Weights of a small transformer language model: MLP 2048 squared ReLU, 39.9M parameters.
MLP neurons of a small language model. Each row is named by its layer, matrix (up: input weights) and neuron, and shows model dimensions 64-127. Each number is 200 + 20 x the weight over its row's rms, rounded and kept within 0 to 999.
A block is one neuron, or neurons of one layer that tend to fire together. Before each block is what it responds to, as a language model described it from the Wikipedia text at the highest values.

Word-completing suffix pieces
L5.up52,188,142,201,185,202,162,204,208,216,178,189,231,190,183,230,256,183,218,161,164,229,206,218,184,225,215,175,113,186,185,208,188,187,194,179,179,170,231,211,193,201,208,200,175,209,206,200,201,205,195,180,201,170,207,189,208,193,247,198,191,186,177,171,170
L5.up95,231,146,204,159,231,194,228,217,195,190,181,240,187,220,224,207,162,217,195,212,219,194,197,202,194,168,199,183,194,186,183,197,189,233,192,180,220,195,189,210,205,177,183,194,192,171,182,188,238,217,196,182,196,212,197,218,195,203,213,216,214,180,219,181
L5.up110,215,186,189,159,198,180,188,214,207,207,199,236,200,171,244,226,155,201,234,200,238,176,161,174,176,183,170,203,168,195,195,219,224,182,180,166,244,217,226,222,209,201,182,173,191,174,206,182,215,222,186,182,210,170,223,230,201,189,188,174,198,216,211,197
L5.up167,200,167,190,197,197,168,218,238,229,233,186,224,220,211,197,217,172,198,144,170,191,205,206,201,209,190,192,193,183,184,218,246,198,224,198,174,188,199,173,199,213,205,218,185,202,182,218,143,216,204,189,224,167,202,168,202,197,210,206,218,161,181,221,197
L5.up419,179,170,196,202,207,175,234,199,187,178,204,188,212,212,205,189,172,189,185,194,170,228,184,208,212,178,180,185,200,199,192,218,204,196,198,176,217,181,193,211,235,187,178,183,217,177,187,154,199,203,182,236,214,198,192,215,182,189,195,182,211,204,196,186
L5.up1203,213,173,218,189,172,169,194,197,229,202,195,254,205,178,203,194,187,212,210,207,229,252,179,198,184,169,202,209,176,219,193,187,197,175,187,190,204,187,211,221,200,193,208,184,228,179,212,169,221,198,211,201,185,157,190,196,200,204,211,180,165,208,220,189
L5.up1355,182,176,211,186,204,181,219,233,194,223,186,205,190,192,177,219,181,198,230,204,218,224,175,203,187,193,179,221,220,212,200,167,200,183,173,173,224,208,177,201,212,180,199,189,179,175,195,148,209,222,209,211,168,214,189,203,199,194,234,192,236,183,225,189
L5.up1732,175,207,221,162,159,176,218,208,199,199,216,216,196,200,218,208,155,232,201,160,180,186,183,233,179,166,180,180,194,209,227,221,180,175,204,206,234,203,173,212,196,207,177,181,181,207,210,221,178,246,214,228,188,217,199,207,199,177,175,154,174,206,196,177

Early tokens of titles
L8.up59,230,188,236,181,228,123,200,175,180,219,209,192,182,194,184,173,217,195,177,202,205,204,209,209,251,200,210,209,187,173,196,173,191,240,195,211,218,199,200,205,195,188,206,207,207,189,186,238,212,235,184,212,206,229,194,212,185,216,184,211,200,239,190,202
L8.up180,176,146,186,194,197,167,215,172,184,179,196,218,199,184,221,198,209,185,229,217,203,207,174,162,213,196,185,213,172,183,181,216,181,187,195,149,210,216,209,214,172,197,207,217,186,190,218,219,206,225,213,189,164,181,170,243,178,171,211,203,205,205,222,161
L8.up560,243,205,209,192,199,191,210,228,192,186,209,192,186,207,194,240,201,217,226,176,171,226,194,194,216,183,206,153,177,169,169,202,189,189,195,189,246,180,221,196,196,219,175,177,216,186,191,206,194,213,200,194,192,172,216,191,195,189,229,207,202,215,229,210
L8.up585,217,217,223,201,178,189,198,160,219,193,189,202,179,181,233,166,218,213,206,217,203,231,149,168,171,193,172,204,157,191,231,192,177,204,220,202,190,187,232,217,168,188,176,219,189,181,179,209,196,219,196,203,201,242,230,222,206,204,208,202,181,218,182,206
L8.up775,175,178,215,181,220,170,229,161,206,203,205,198,194,200,238,240,201,184,193,200,201,218,167,192,208,198,175,228,166,199,229,180,185,233,228,202,188,186,209,204,214,203,225,216,185,170,216,215,199,251,188,208,194,195,217,181,182,201,171,188,176,215,239,205
L8.up994,237,192,197,210,228,180,256,197,226,205,209,229,173,190,209,232,191,251,193,165,222,206,187,194,226,189,203,187,209,193,198,215,198,183,216,200,189,187,209,213,182,208,148,205,179,214,216,181,193,205,202,209,226,228,173,190,221,215,204,201,206,210,209,183
L8.up1014,181,211,203,191,228,187,174,173,162,198,217,222,184,188,196,215,214,187,149,207,206,186,183,189,219,200,207,226,133,212,231,215,198,188,185,177,199,158,232,202,201,192,186,221,203,191,206,213,176,228,223,194,229,223,218,219,179,226,201,178,211,223,201,175
L8.up1596,193,165,199,202,167,170,204,152,216,202,205,212,170,209,191,215,207,214,205,230,183,240,213,185,171,212,179,188,195,173,210,202,206,210,206,222,214,186,197,231,213,192,186,185,197,190,186,203,197,233,212,215,198,237,219,214,227,165,203,229,181,213,249,206

Word-final suffix pieces
L4.up674,213,205,192,169,152,186,204,217,224,212,198,187,215,195,234,228,194,218,205,173,200,150,202,185,199,193,208,214,180,198,166,202,190,215,206,197,210,211,193,207,197,191,209,220,220,173,209,183,196,220,210,243,167,189,189,198,176,181,214,174,183,222,194,201

Word-final completion pieces
L5.up565,185,194,180,193,178,215,196,201,236,203,222,203,172,207,205,222,222,226,204,196,195,235,214,216,206,193,192,149,204,193,190,207,200,199,222,177,241,185,192,186,196,204,216,170,246,201,209,146,220,254,207,199,191,209,200,201,185,196,182,220,214,196,213,197
L5.up735,221,170,231,176,215,195,207,204,203,191,216,179,183,221,205,166,201,192,225,224,216,192,212,187,197,185,170,154,185,200,206,188,174,210,225,198,172,203,182,218,183,183,197,185,200,194,192,219,206,176,184,241,192,199,218,172,224,211,218,180,201,198,195,193
L5.up873,201,166,188,214,179,181,202,207,196,169,216,224,206,200,214,220,152,191,205,171,192,218,181,174,183,205,182,168,180,177,213,176,165,210,186,182,213,223,219,198,203,189,233,164,180,204,221,204,203,224,201,192,174,163,195,159,178,208,231,227,212,203,225,181
L5.up1028,213,184,183,186,212,200,207,185,172,186,211,184,198,205,185,160,220,207,230,185,183,224,181,188,208,189,182,205,210,184,206,207,192,212,176,189,179,191,194,217,189,201,229,222,201,214,209,212,216,225,211,224,180,196,218,201,193,260,182,198,191,214,226,209
L5.up1508,226,185,182,194,155,166,193,191,169,224,210,184,209,179,211,223,206,229,153,188,223,227,222,182,182,174,212,211,191,181,183,210,154,223,200,176,208,222,198,244,207,199,211,200,237,134,198,169,216,221,207,204,173,205,223,207,198,222,190,197,195,192,224,192
L5.up1573,199,141,189,201,249,198,200,183,225,227,220,199,189,207,261,233,225,240,230,175,212,156,184,226,160,224,177,199,197,184,200,249,155,212,199,199,172,183,156,256,182,226,212,235,196,167,189,191,234,235,188,193,190,173,198,186,230,203,208,205,177,171,174,189
L5.up1831,208,193,171,200,177,154,211,211,189,191,200,233,190,206,208,228,161,199,175,194,160,210,214,201,216,204,208,193,169,195,210,177,168,192,191,204,216,216,214,241,203,201,221,154,213,185,218,164,210,204,216,194,200,176,206,205,244,197,211,175,200,213,178,152
L5.up1948,200,172,192,199,190,149,203,192,216,206,221,202,177,202,207,206,214,200,233,208,185,154,222,208,208,171,174,183,206,228,198,208,195,214,209,169,236,215,183,200,224,167,191,212,224,193,187,131,205,206,196,208,172,182,145,196,193,180,198,215,224,192,182,201

Word-completing final fragments
L4.up1773,161,205,189,198,189,208,213,208,227,200,215,190,181,244,205,206,149,198,205,182,216,235,209,203,178,185,198,150,151,164,206,210,203,184,188,180,200,190,166,225,195,232,222,193,163,189,236,202,213,190,202,180,200,183,225,232,211,226,215,207,207,208,211,229